config = dict(
    num_hidden_layers=11,
    head_dim=64,
    hidden_act='silu',
    attn_scale=0.125,
    tie_word_embeddings=False,
    init='normal',
    init_std_o=0.0,
    init_std_up=0.0435,
    lr_head=0.00591,
    warmup_steps=200,
    decay_fraction=0.657,
    batch_tokens=131072,
    max_steps=10712,
    dataset='wikipedia_en',
)
MLP neurons of a small language model. Each row is named by its layer, matrix (down: output weights) and neuron, and shows model dimensions 0-127. Each number is 500 + 40 x the weight over its row's rms, rounded and kept within 0 to 999. Numbers have three digits each.
A block is one neuron, or neurons of one layer that tend to fire together. After each block is what it responds to, as a language model described it from the Wikipedia text at the highest values.

L4.down31:510487532462585541472571499489492463498485518417524468505483474421469513477425492545462492535520480487514534555525499563499554554507433511535390468512561494498579548529504504491552550455483455526515488506467555499490576507487520578507470497463546533511504506538442468490519495515480477497476504488527491571455460514525509511492543500472556591532472522461497493470510431554503529538483
L4.down118:559452455462519426540535518521427487432479503550465525586463474536539486514464483524466475533554396481487531509460502559495523488524459496506448455477500480525505556429593494504447474491504505488498496484536532411447546480496465503523525540453581363448468508501517508586475537505505462554478475525556465526597475439520562476517480447534520546558558543523497509490470561499444574523512
Numerals and quantifiers. Quantity words that open a noun phrase: numerals for counts, dates, percentages (13 seats, 72%), and determiners like both, many, most, several.

L8.down157:567524459581565481471538443482566529466496485595439499481502534536556504449561484533427506537451529519546543483509519477484614425504536459584457465442498421499534513549464548477522559505542536395515552541482513446486527522504468558522448502516475477554550488486437482536474478481471459428534533479488459524520470480427486554444479545448534490489579465490559532496467460446462461574448
L8.down221:493591515426440481459491506566512596440500470441525421523467481517433528541540499527486544512561466481505580502544491435559509543601530582436490553498387452463516484514465563524508497498527466577474533482565479512421523508498494533432445598489478475430467534487468489438491546494569491421564528470464545466495513485504554402464525470517415469531561485515504534430454510467505428510507
L8.down229:516550414476596501493502480448557524521479353473491493515558538515462543552458509514524445494523532443458529530549545475457533557461538461492520466433473545533543515495361566461442535489492431479459511465504469523488509500480530565426490542528522456588477437479430455515547521496521488516512516464523463527501469506496455611476451478482502577513502502514446539479454517565448454514505
L8.down328:515421501465535456581512460504477549472523506538504475524494521504553512486495481451549475558429477464539511438484540511500473485421518547489469477518524486492536532446379417532475464538498538443512500558423529454533593474548508476552493540521505473486499461542514416531531531543482474461562515502493412476469413513398504476502442482500481451502439458481516638559462539507511533496524
L8.down348:527469444498548495485508476490515486486526526531512502524427518484490491557437506489464454471505527517543477430537518565504483481523453540467530493435603451419541545466540530477523483483485404513516519463543509493501493495491512471485475466456558601415446572463509473511557514477526549471488517553478495514498525494510514435474504545457494538576429536496422458519490479568553479492576
L8.down485:533415443455461497500488538458452498533465493457500587519524509510564514463477512496504492507436522468540533491450501524441476549473455550515485577477528495527513451457561496472473495529465423500498465537440438524585449524515546504601462566473558471525452567504482474531547475466512488489498521538428499498457491512552452469455479531515419435557481548457466467610493471536480553548505
L8.down633:568495441419624554494524535435529564523473492517468527452530501552530577441406521488545520514528459469529514542538541506512536497487523491483529496496463524581512421550429539516558500482522491527475485487435502508439598473509505538530524630520566473467467504559538477478574523453516562522460521503506493579461490433556480588446469494430489524479480410488530489534496528493543555509501
L8.down746:474450543478474438516509482545484461500579480522488524476489417512517524475486453489441477520452516455545468505463547461473540439552496448513477491445538465485574485492599457494485474528475450517477535580524564533479527503486522462466434549543502470549536486451525591527501547474516533617550494428532530588461489522507517579473467509468495413463551487486494566419496523529507519472504
Partitive quantity words. Quantity expressions, mainly "of" after one/many/some/two (one of the, many of its), plus quantifiers and counted numbers (16, 29 events).

L8.down36:485481451503503563457485520594514479526499503463512500462472505468584584497551496536526485499539477480499513484508489393456503508462511529504454459500525584538506501515584494547426452506493492494498527477526490540499511505498508479498538477455492559501507435488617436486546527600470483561527545507472468485464479524508424431494531507464560448579512573449431444544520455475493526575557
L8.down322:512491545549453423449538475426530503489519446413523504449498545496493500596515510463522496439483525525549477507382536540481567567423484466418491469544436551537477447408503489466488522463523457518486466523533527455470443471517527457590528473480451476554537494500540465471518459566522522528523498489511468420478542509454426517511543552461513418505455451483498584500470540503543459540540
L8.down374:518522469516533439504461486511543475499555469512511477433492517523523497494420527546547496513465517514593483584510477513580391547569480514461537526534524504486463537466593430513445527504424503519496513488503491460448497497479452497569465555566515536491446537589545498567487492499549434460506503527519483519503574506546503407498478521486429460528477579573460522481546501527539509447541
L8.down399:464434518535477490501520461475536407459506509496431492431528479501475540499456469409514437525472520517567511550485477526536416459519490596562510589481506487554449450459492475515466500548477555526564514521492458541530495550498513502535521473512446489570505443573570489489478489547439535458500442531500493497489492516447480557505468484459519449545492521470440481487521551506519550448447
L8.down482:527519541568464542456535497497466567499445510479523526511507543496524379486487500553493540512466523418504485529531534485521471409493427522482454486480454510448486517479543543456501447496498482521519464535500416541482529507487536479518541473481556503549528536461511471545481492448496496544467428535513514490499463520551526510458503463458462505498586510424521509505551539527456449493509
L8.down699:493498481522471508476546445455501503610529549505490480499485519466450514504458547489533545440535412511547534474479535514457521613511549526429538524489488557547503507505510462500572515478496439505569524463464512505443499445494476485544476448470425484489504510445475470509515557515465501458494488518497458533462469489478601439473498446473478526518516491535497412495492540498554501436489
L8.down725:550534529556371443490535478466506517538471560507518538472484441454535506496493461522447558561449514516466478503510526442560480535549473466484472494540484491498497483507548470487454449545515521523455506466505466500417571505492521408575562525528438502496437528465471505497524547566501483451494542497416496477491474536566521511515478505486492471533506431445515472452557496492457575529490
L8.down736:474485493476545512418565514513495498535508545602482480523487533454527504559466526535516488501529399511459446523456464470511498589404546479472513536461473514552455489527581535560489490488476426514478443471472490467475439375479520479610440464505466505566567583500510463531464480520537517453463556574513501501496482521576555602496492494439517511487521448476474485407491532516508522535486
Date-preceding "on". Fires on "on", "On", the space after "on", or the day number just before a full date, e.g. opened on 31 August 1932, died on 24 June.

L4.down140:474499436477564544598435504509458519510549508517586465469466471499476432482568511516513547544552498485512520484413530433508473443517486531506453522518505522448394548440466501571469486457569504524566502456511482499536520517539510471509525502543492514509535463472481523447460482507443516464570509441496529486512519503481519394487544507550439459501550505504464558507431485478570517554540
L4.down227:484494537522527556535501544529438519495516534529523567481498460460510504539554454462474433497447493464493482588467479487451464482552528571467544506549465492454503502477479513523497480394402509462508406492505540451553492498458562492594513484476438483485446497497519546470544499536492515471469556436448533558541529472459488498500530481540452471586506540464536475436473501429487462546493
Possessive determiners. Possessive words before a noun, like his, their, its, her, and possessive 's or ', as in her daughter, its population, the charity's.

L8.down7:508504547513492511525512447529392465563483441472508514527507576494520428446539471473552534518472476447516557540494477483513424535531460488524520497493478425507532514440558450461528576502462499507449501484558543501440506543461503558494504565498497436505497558562425557540527573471606528449480488515503526480575549520547466477560473521525416467529493541509399492532487455513496473490534
L8.down25:443531459490510467482579510509416495477486504488514508509526461549464471435586507504533532478471493537581538469479519547482526474499467493609489532481506518498569548502472461485438463497507400610461538520508479542560434460457508584598433466548487463523461465483467584437474509570539428494497504470557486533476454538471464472538496479523500498529447588482444465531434539546566504490559
L8.down75:476553542495553441467452547569481455471526505453538534513430568514468567437397500522363433584489523465602539503433521511535483593476500520473500470466439497538442508510428519439486518451458490496488452506526466536478478458500494482555503502531544516495534489514437540481533489517390564476541482506511464478477569452492468382470473466448537445566522519439466524540515503540540470464469
L8.down79:511497513515509479475436495483451475507477434527477490496526539545487446458496442522542533529519499549496446531507519572550560482508505472490557547469418511526531476493339534582540482478544456493493513447595490500560500538552490532571435493498611511511499501534497563515451517501491556471503500489540472499494525510501437581481567498497496516499499522483455517491502528565513435507517
L8.down158:485474469521461511474421452478545504446394557556519534595486463475405506543599485560563574538519571606449494501428517484449530484517503646530511483523445527519554522544501547461514541468507529497555520508464479521563494445490474507493527498467424458545584502559508555517496532444439452508544502484574527618502484512475529529467538558446569432452532436486450518514482482530473473488582
L8.down539:498462517559543438496473538531534550498473441548504501521544501531578492504477494478528524532514542536432480484532455573515497543448459432451486490551499484491544509509468552506550487567558502489479467454525454492502519533500485500525481513591557530563465566540482449521470636480487527538527473457545541483481453517540525404539455499535454538513461483467472510473477548540468480491532
L8.down671:488490525490548554461608546468452457473481486476471473447495506556505509512517521471472516485584539434493581519564546437508529493479484449495492511394558583496506468522559590516527571475544454501518551511516524492448565429534533480482452484528490576498459470490514539549422494499446448449572494477510486513482615504449436450531467471507466527510544533424488425491442467492520485497436
L8.down710:521550504554511506495524574479513503468577475560509541478533466563490521523510542513435467547509560457445508450520484565440493521569553470443578476531427535504547444503420568433449433411485464586436478493454474436523498487519504581462472540536506497513501464476548519480465551479439496616481550478545460483495497506537466481435493531471496574526522447470469477464500482593562444555506
Before opponent or place names. Tokens just before a team, opponent or place name, mostly in sports results: defeating, beating, lost to, champions, score digits (1-2), University of, moved to.

L8.down192:471608495543478563539497483532426500504463427553503464604518434501461516433533537487496519484446529489467488555564519529512459483491477480486471489528463498513507520516554485475486454527530489506479554502521473464439518502529480505500521495465484521485503455450516531516475525488445526510510528472429515429424463496530519525484514575402453441511511526568481498530526468493514582440479
L8.down233:525504514508472481532566564513520512501493446477521517619527503500538496593489632554489512557490514460424479438506531506453432539492492485532483494444481543530442509476451480516550471486450464465508533528545478503566534434458550465547481506515479517552529563496594576453506505482544488478535533500552514508499489502466466541552512517525568498450463466548495440525512523498474493514521
L8.down334:525442474472482503479556449432578407494480499544547486503445489470480559577497462517492462522454456440554499532464452493470477531538451507555528486484496532496461474514538499450540444527567481458544519509518591491448498471491471480505460460454450492476542515487557489472471489514506437512520511561431503594503525438495465572405470569531505503460501376575482552510513470473480514489470
L8.down403:521469475458447539489504437526525519542466487450495473432511542561520523572527543455435497501488437481547539511558521499507514483482541538496468514404443531560472511458477502503465509520547459508458482453498462470474515452503546471434503550522471541560628515414495522430481471506502465541537555565447561480474499496529501528542471457524432561499482441502480542438469547537531563601390
L8.down412:491487510363561494543500503505548563585479356518472530504491435537458517506520529485488483521446481475549523523483537523522522513526474503511523478455499540439513529456387439498433501500503478455477515518471454439492550571501509456519484449454573443493536516553494495566533519509535517464514498514431504547566456474499562568477505507547526585500491493479446551492449544481526495456434
L8.down521:533524451464482496457508598467427438461446533514516506455477471517473465452591451458499481469554493483539502480510468482540502579543439484475482593500444480476563488510575492553567481555458483480503469558493479468504526530511478488535549475487508447518521445569483509526558501467528493537453463495396553454448455530444476441456486509527432504454461490518508524479443531515516600481545
L8.down555:507477510459493529423470454575487482457549512416476460505478508552494562509449517502469550523585568464460513536561413527532468446462569536470460488450515464499482428482594525535514572529511562577493503428483499570525547477436508474401491453472487513498429528519446485541478503578505494450543391409534492558460508455505455412513453449514461549525466505507529494513501532514522447501494
L8.down686:417478471557457582538546479516540559497471547528545505516495498531499496534582514482445482536501478535499509496478438521472453545523543567485446567497590526488453511446568471524483441508560463517481524524420544459481534509460556481453513479550452484566522491513460507529496502509514518499459480518520544468459485477467447454513421460630465565488531538444513534462544500469479536490483
Upcoming quantity number position. The space or symbol just before a numeric quantity, or a decimal point/comma inside one, after phrases like over, about, capacity of, or colons in infobox and table rows.

L3.down546:536583466482499571550488419506517476529466479475453520515466527468524481472523571485539490564541480427471506559494525456476499524548603454493454480546483413446424454542430434496424521531523535436511560586471452530506461480433526483499536530543468501596521465520592542483501490509528530480576493482472503512519534481547470445484564471433547523537379489549538429472460530533540520543526
L3.down577:500505457486521592445506565409398516566477546480501483522516547497540537467543585487522539467513485554483567456473543558459555508528463483508421462456490464453477626483593502481514436523542429521515480426528529410464519456535474489476505488526432541525503480473550563505462503459463555499556482544497546510535541528469519452484474528573466557473530506533506537453501500500531465515542
L3.down634:488521453497530461421489571417454450525501545526529534438419548520489531494537500550492498482544494468570470490520508474431503496518470449475451497540487535493509480486557470534499482538490473502489518444546542463489514563526527550472574451493485462482432549539486509483550482491482522548504515517438465471496475513460479539477498549483532516505503519562475485519477493526518527517451
L3.down733:541499495443519506443557545540523505456484540485476532492486519517545434564532491500480454536475501465523511515443537500537510528455571515533539535476536498494476554455472585574489477503479508470479469513564457541393466506467579487528521520568536507458492567572458510446465509560565505548485511448503538496543552463523506490491491565549529530543439569521503464508524506479526500495508
Year-start digits and parentheses. Fires on the first token of a year, such as 19 or 20 after a date or "in", and on an opening parenthesis or bracket after a noun phrase, e.g. "(1874–1924)".

L4.down350:550557550483513555544507556509504508501477501539547481474553431451587559490486443483525448554560431491479480475451491508566532433526463556524575476505475490503501512454568512548474446432465492426517530476501469488537502537473515450563446476437470428492517487524544470515489521506589527524481561511389539448470494465523577564438557480554540457582500447485483466549592516444481510502495
L4.down721:532527514507426518510483520496512494490483427487534523555522437521585477522464444503516499471510544460508537453499551485509529514477498468452484536478494524513475594538644459535446567610475486531528426461562512426486526612490509427554456538475528490524464462490510507562475533540461454553501496507491481531505415472558453482511457509503537461570495512431506493537543465507515489473500
Date-introducing "on". Preposition "on" after event verbs like born, died, held, right before a date ("on 26 May", "on November 8"); weaker for other uses of "on".

L8.down24:481424480496510477460503420470509443506453435500492596525427521551463508538567510515507471490553494449418497561431531498573520517520497492435438530520473535516515531446349501546479466424508548547498480558489537606490503468561507487500445461527471499538476493525514518467566513531544494533480508465509492484483440443514491488475435456462561508443515506540546547553524455488525552501492
L8.down155:526460516545488527559463548426477510480564529458565496485523451502496516461463474457544494535510398527474522517399490512422456463400539500459527472482428476511488466479430495500496483538518521492473377475433461455521495552572543509485441546555482554478503506522421492513571489444514558523473511472458497490477447501470501416483497438511464516526468505453560458558459510500512514519555
L8.down203:476527564536460504471448402532544546473451444483535487565546530517538512508512528579444539576500486472421494501518498448434481530509455490522512540538566509557527491501410517473539472508510479477475563499540537536492520516525550483456500449494480454521508503463535520574524570477489497510437514473482499496527498533544521639508512494530467561488463490598505491483482558529509445472473
L8.down296:525508544571527437439494442444468539511553512498492418436524513526523494563464448502547508454495581563511511521532516485471516525477514548483524518542522512616491520526527585531526449486476483556550530521523485439467535469489523507468474536524498442520469521518520486446600529454500518463483488514486489555501548496461502546523413463476496448445515489549466503503518464516487510480512
L8.down329:522452504513482520421549535536517543522521514509492483484488471488480542486516521485472527576533463427544524518460516505502557467497528510483532474470483491490531470602504546494500521478533517470499555560558498505477513416473456566539505441484547488471433442599522466510460451470583471554502501508523485466446479532485470459455414489492531479563423418504468486491581490516528504451522
L8.down333:448517531535467474525528499536511425485472535562539452492562537452498455536544459498498482544424445524432471490404506471496501564523518524485467564442500487565497461435534420476532479562450494559485532482549469462484509452540545516517501511521448461486545506384505547463475508512529515477437561530542459470458516541576538509536426482452520541531494486534456527503517498462469518429535
L8.down467:538444456534497463448506464461536561523483446502511522449395475498481472529446489542506500523505504525423548460474499553465600492482542487515513521501438464497492487429539486600554536473488424499546541490536467482502477492508450432520514481481425506559446536545520511508555532516574516503531514535482542515571586544437489457488543490555559542551464549524527515559515574495471464543494
L8.down586:522558509503517549502535520516549460412540453492507498552432452599473503572500535471501491558456496483534474448557434487429529479489480466469472564558494456468464536513475483501547485585503474465487490454492491495497504462465526556479480469496508501522448538533513507489502541491449479535503483497474461574517467480544523666501472536513472510429475482431483546459481491460506473490473
Year-range and time connectors. Prepositions that join or introduce a date or time span, mainly to in From 1958 to 1976, plus as of 2022 and at the age of; weaker on other at, (, dashes.

L4.down286:438476467498504449508496492467459560480436419495551555545586494551531503502502483531479523483545532476524527474476473523501535531500469465509521497583481450456507553519476510468492473512558426422532578478532513576453449527457516527469452524515530516440457507497454554483545527482587509486501470493521488479490469564492539611549463471467474555483464532443536495493580483551462447595528
L4.down762:557501502489431418511446424497449493479556507471581488402500430511510498533549556478510494488505518588429566573440535467513485474514533484598525514506497543510494476463334483563468455511510425480490489465494491572517369472423564530520499548545551517495485524490492528525536519525492538580460440456528487505466499474466469600415546521554581472538484488470534508555429524432446437461537
Opening delimiters of headings/quotes. Opening wiki heading markers (==, ===) at the start of a new section, and opening quote marks or parentheses before a name or term, e.g. ===May 2010, "Transport".

L3.down18:506476578526573479473489435504504503494491507460474417470477460615567589511487541476510434490532417529455468502558555494536476413550489550532502464485454547494475543468577450551535480502541441470516468481460507508534526517474509480499463517489480448479495613475531482385463487458522448480521489592521527507509546494470497513524499500489504520538560519541481447415430406490472493503457
L3.down112:462490557415536478501542538444489509527500455461515485504552528517484534503601474504512544480533459545520465514481505496483511499472383523595521499477498590591532479556502520507438452516506475550526486545481554472503474474491452532541469559469467465522526483431497569470477525471474448531527475550493487487504496491498490500529504418521509516522517527463504471469409481501444498523547
L3.down683:533499494496418516486509521565493457572463534541466520533497497524434457551483429512463491501514442488540502526474466485506523525496488520511449465450489496486432421468433462585501447499504444470527548530542527528452503490473501484460530509501522517498487577533448562543477583439528578486477512479465479477577478475502545550498548465521538494493479426469516538427474542463485506507526
L3.down746:538527523604512505477521492484470465510465481557522500499484498543532553505475452472518490508459485529505564459495525467522421442456493504544526506494465473497453439500492503434433484496471441539528541463445504481485386541488500456527496463492456518467564518513555560567518426471515454529469426494502555496457521521493470514488511526494512510622502522523484490459523486524504555484446
Sports team names in tables. Tokens naming sports clubs or leagues in results tables and match lists, often the team name after a pipe or score, e.g. Rangers, Athletic, Boston.

L3.down413:450440519530456501553512493512492601583516509502513500485480506512516484410474529503517604476508514514437453518580408497517593479505473519476439524509535504453487516510494489547541499512435455462545455475480469504463439515455479512494523456570473432555472459445555449436559472447487522433499463483449472443461541511496542550507585494562476504514450540497491428615448487558505517423447
L3.down423:568547471518429543461543477558496541545519525496472509444575499604486454514450545537515536462517518453461559521480501508472470487527435474542502492464521484453468549485475499476525473490503462574449452510549507527459555473572480433499529530514512582521475483445456499483466544554520534475507515464498467548492520528448494459555521506510545491482505557531480492488483487514497492459518
L3.down597:458499523548567486398512538476541475495494433423537468536466465470526510573546520507469532439482517463491434556417416451523409513450553494479497512517444525515483478486449543493486524445529487523489563522532445492479461514490516517463519445449491538467524481480483480564537483476489445517525538494605449493487568538499475561517529508476499511544548464520497483475525541581471422526584
L3.down658:445455482602479498454501431537510589458521514478499500441496509494518506489465459582509542560468458493507484495509546487438502423447491549530464509569570457510484474522515483513512521417508477439470461482467569424478510613478477442473399444545475526490478476516534493602540522542464469455526529512465542486514425562541464482499508488524515454501439499429438533535541499539466491424519
Sentence-opening temporal prepositions. Prepositions that open a sentence or paragraph to set time or circumstance, such as In 1883, As of April 2022, On 31 January, By 1966.

L4.down93:497507492470536461534541456484508543478465520518467451566578485552488393534522516483539549549533533539455452502520465494430536511477555533460483532438472469478575532498368481514436503474457511404499489478456493415497520505498533487575519512495541500499409532489467500501550532487582483469516455472502503489507437477458460502467497503457479499525531467523512533536509450541587414505507
L4.down675:518504492514541537445448451519477468514444510547502504527469460523573530495496544542524510543570518429523508526542551617458530517526463487532485497545467433539476612494547467548517503480466411529451458543492381438517458527615515521529549482517537480552529434510508553401458425481477466474540479595530546462471559490524521514538428537490483502466544558534505515530497518556552489511493
Parenthetical opening punctuation. Opening parenthesis, sometimes a semicolon, colon or bracket, right after a name or noun phrase, starting an aside: (PAVN), (1790–96), (sixth).

L8.down61:488472474478529477590559488473412474508529458513512519576511453541525547548498523458493490532561479493500515496479505482515516562449449557508572563521450489456463483574394509512430498486547486458433503499485527556463471489507503507479504507425487517454550528496569480464540533489537543525475542490500461556426451464456482584529527468545472509527461475438493489492534595474493450542463
L8.down136:538481497519449598481520529499473402527440456547516507516510508504537514534518591529433454513479470523533577455493462503468486498595472507446554460510494468481568581509499522492517505535587469483529504487510535530488491541485447478525519469513455487577592523483516562554415539492502441561533527516506463497532546536504536444523520505546499495499457450553518493509427485465574460530495
L8.down201:426507505551550498502447424483499463514493533478502501501521434568534452470484522510531505457485522565514490517456440513559473517544431577464440581543448493553479497446479434528450542459527479443463520463472501532500448521474450521534530529482487500463499475554476570555536482414495449469474396542507444533473485477573481620530520513440518533491464518531495485545518529479498462480510
L8.down305:516431461520500543513494446494555482493520462435505487477437542469551503514459501484577483481505504392485534519459581521489498500540525565518508548516568489530538438449474483511524456469500556491583586556522499449508576464512584455469537548481545414529514432454440518521504509524409567490513540450478511499510464523488518517453461510556539461450486514502543447522460465442555542515522
L8.down325:483505539436509537492469433443530411386457546435489527477505463474470501480471492426510462477487519525474434485564530464517473406481517441468570531456496487532488553470546510508477585503548472559453527552488488460526539491482375468482500476523495573578527491499546491550482534484509560513461549489478464508517548474445488505496509487520554442535463483520470545517475560518525459534541
L8.down568:468419521413453529479476549391501548549511534475559543471518476508462483507554502441512520478497498482487485455531509445537556569451543506477543490443516513518429458526518467485481471523446475474492457484490555463513493482478447509534527534508504477469481534541471467534505478525560431494504502431517523463533511562471546548462573522571475470502484482404448425484448467557519502534517
L8.down605:512588481534514449449524508570555509524526497476504545430515543425550546508391523481537480508445405491514459557477469535519516490392601477500467510479478534501539486490320498430509440530463539492507469488450489511510408528477529471481562564537517479534498444449549470538488501485482479462501553450476458502429534512519473489534459486514535449452483473494556506523525444460501546425521
L8.down646:519537507470538516461524524468454494474526591498526453474485491531521556491479531499531433546485488504500579540545437521556497474497431511583538454530420482529537503454544461506516509465563571436548520507453479448503413569593520507513490510516524420562474452509537418450555475547409544524388516545569488463525461428508468492477432509513510509535508524436442525541514530532507522509456
Mid-name fragments. Word pieces inside proper names, often foreign (Prévot, Kluivert, Waukesha), plus opening quotes before nicknames like "Danny" in cast or results lists.

L4.down108:514520458580570457510546473504511453480548451487494541408503480519481461431543500461490564477492509531494524487507393535514581498486471487539530459556600442532460494535550504551565411526505542478499513544443491553548459524533534491479468596547502539517479536510465573499522440406473455488498489501548436493487529502491562455516518474546488527491485486545481477497471409484463445501522
L4.down112:545465481528434443530416467606478490497554518480477469495408547470572462463469484540434520501484544477477467496500545511519522553514521498410530499556437533447451493486562479488512500469501417459534505475459461515443537519463512440484497460583444533523477511513466463466502526565534514496520535417453514448483529507522553584448502543499505479464480478544504498559563441533525605512523
Competition stage nouns. Nouns naming a stage or unit of competition in sports text and results tables, such as round, season, Cup, match, games.

L8.down103:493427561446485507532472514497550473497476480451550487557473541482501532532477501507508494512493539539462509466503539542537534451561459484490418530457540461496464495508549549473475490518503489523485615490532510430518502501492460506498566515533473439475504554536505557480507540504591537476469543499458514461484507402475445567411492490546519482486466490550393497480468506490473512450504
L8.down128:508523482512517508470491535501535530474499430514465482415545518465455560529488526547475428559490508508537525574459506510592491530501544400531551539523459519471552548441453502489457518531498568465516501440527440511490507440456455537517443467549538501501527425484470492439516490524495485540518467485525502509419511508558407573428502496475469520528492503562534514470511511490476460489526
L8.down134:507507468475519534569487451506500462525546538498594441539440492483557485538477523526571493537526499523515490444508487536494481581448522524545460568437494542516484504583540465447415499521468549479434415465488472586469563514564546500513516462543547487542497482498536463535510426506482501508479487528517483577457491501509504511531536491525512528509470531524512544586501477471473557511478
L8.down247:488530494495488541485576497503525537494445452562460498544492449472515511506507528453564557520499542453459466475510427523566450521374599428426450475514551521486499478544493463484457485465500500457492492525481488530472538434464628546495448467535457511480481470520506511505531442454529522514452532507504459531535519519529503520520537477476458520500546461473563483511516497534558507540600
L8.down448:524466518447515490456475492470415489456459517548532514557508473448466536528536435565522493511472563436505530474511535462511462487527496490459467585503587498443529541515443479498436495475463524498502546501512451441481543486530371427516526554476438537493513465500493531534537528540483478482507509523480541494527479541487530513536542578506490613493448571454443527430415448454506531509572
L8.down473:510497518481479532482561437542480539479518443482520442445538465424512454460453507467542508481475540533536491478498518459477544469519517521541493523497475501489548549492474460475473509478536482482568459428476591536467438528488605526485549500477503430469498473513526440432576462530526481475540435537375507532496477498576471509399490535407479496535490505510488452532490472519491480544525
L8.down702:461444395498516496480575480523511419476486549511541507535520488494493579517548494494522541485480495571538475443560527519542551478475529486560536492444533489417521475502511541528464554558555623486517478482580535494457490462465527506566492516528445453557541484499512550517563471461389464446515468505502540414531513422467526544519497484462480487522513582546530558479440514549533532538479
L8.down705:482491540468530506420538595487494498498489460527530563505483522484488515491466475533511456520485502504422510473464447470544472532520555536573515477470522464507493471503443498499491534501471439517470497541480539520469480471515527503449494543429519528453529462525523604574500490530480494522455502520442503522510465591529538531464504551435533482511522465463401499589538457520449501575466
Time-span phrase continuation. Tokens inside a time expression after "during"/"in", such as the determiner or year digits: "During the", "During his", "in the 19|60s", "20|12 film".

L4.down36:511475429475495473443469457460553498496524520507406583534512504534507500454471485550486544477492497507506530502524502512496478413523471488465500453461484540577485478546616512479504536488478535517452506525495574507590501520518527528505484499463512540466456504554585451599518396498488523440515520497513487493501515489472463502498497497463501444556518602448527465460594546430498511539522
L4.down758:503507459525447443424504524474506528475510484561514511530512534477527463491479464483515530536447474485554494492535491459506547465507465458558485467539464501506417510451506457444497523447508442466473462501492523502495437525490542462569463524465408479508476480561507454563524404576504540476557484442477497510585450502597557402484484522494558475487505512520508564458525543485507507494520
Mid-compound joiners. Hyphens, colons, and spaces joining two parts of a compound or label, often before a number, as in Transit-4A, air-raid, Episode: or mid-2019.

L3.down192:544484508550467442488491482584485476551498482447480516536463512481409479526472497386419468524516542477558533527496552511459568580529445428503498445536534493624439579461454477500498484494514474499480546552486587439491506513444467481507489533556448463504518480499529433474543518561509451505546530424518496509517541475474508484482479546466460447524533481553502453460542482456487583559508
L3.down196:485489557534524445456395462513523473556474519487484487495533456474507524513464447473523515572512551469486484517501482463560503535508466522516528480509471502485538483544560477581523468419486591506423571587554570482490472445483522474412462473481472476422506580528485484496463452463540429519493511545568528587460455440472483608501437524462532516459581485515449510536508516449489517480518
L3.down210:570538439541545510436551513443459454519506416502511498479487473535481523460492539445471485454463526444490480522472486504552521438503581476521591477525530493483447562489420472494500491546435523533601489552531443471498474455419575505536537475548558502480494460464556443446476549545508476494446520443530527484438502496480527473471500448504528535488519520487592438417477507432549502427484
L3.down443:512478549524509509541478542404456504452437488525553429455515550463522554445475490464551469514533503586503474479474447514506477411490465462491395540513509489447524524543507517561496523542480506574467603514488408500497460457546472495477492466592534487503489512504504525456556485500451545528486595506500498500502455526503497514523500564596586487454520525486543545474505482483497505458476
Year-number beginnings. First tokens of years and other numbers, such as 20 in 2008 or 19 in 1975, the space before a year, month names, and According.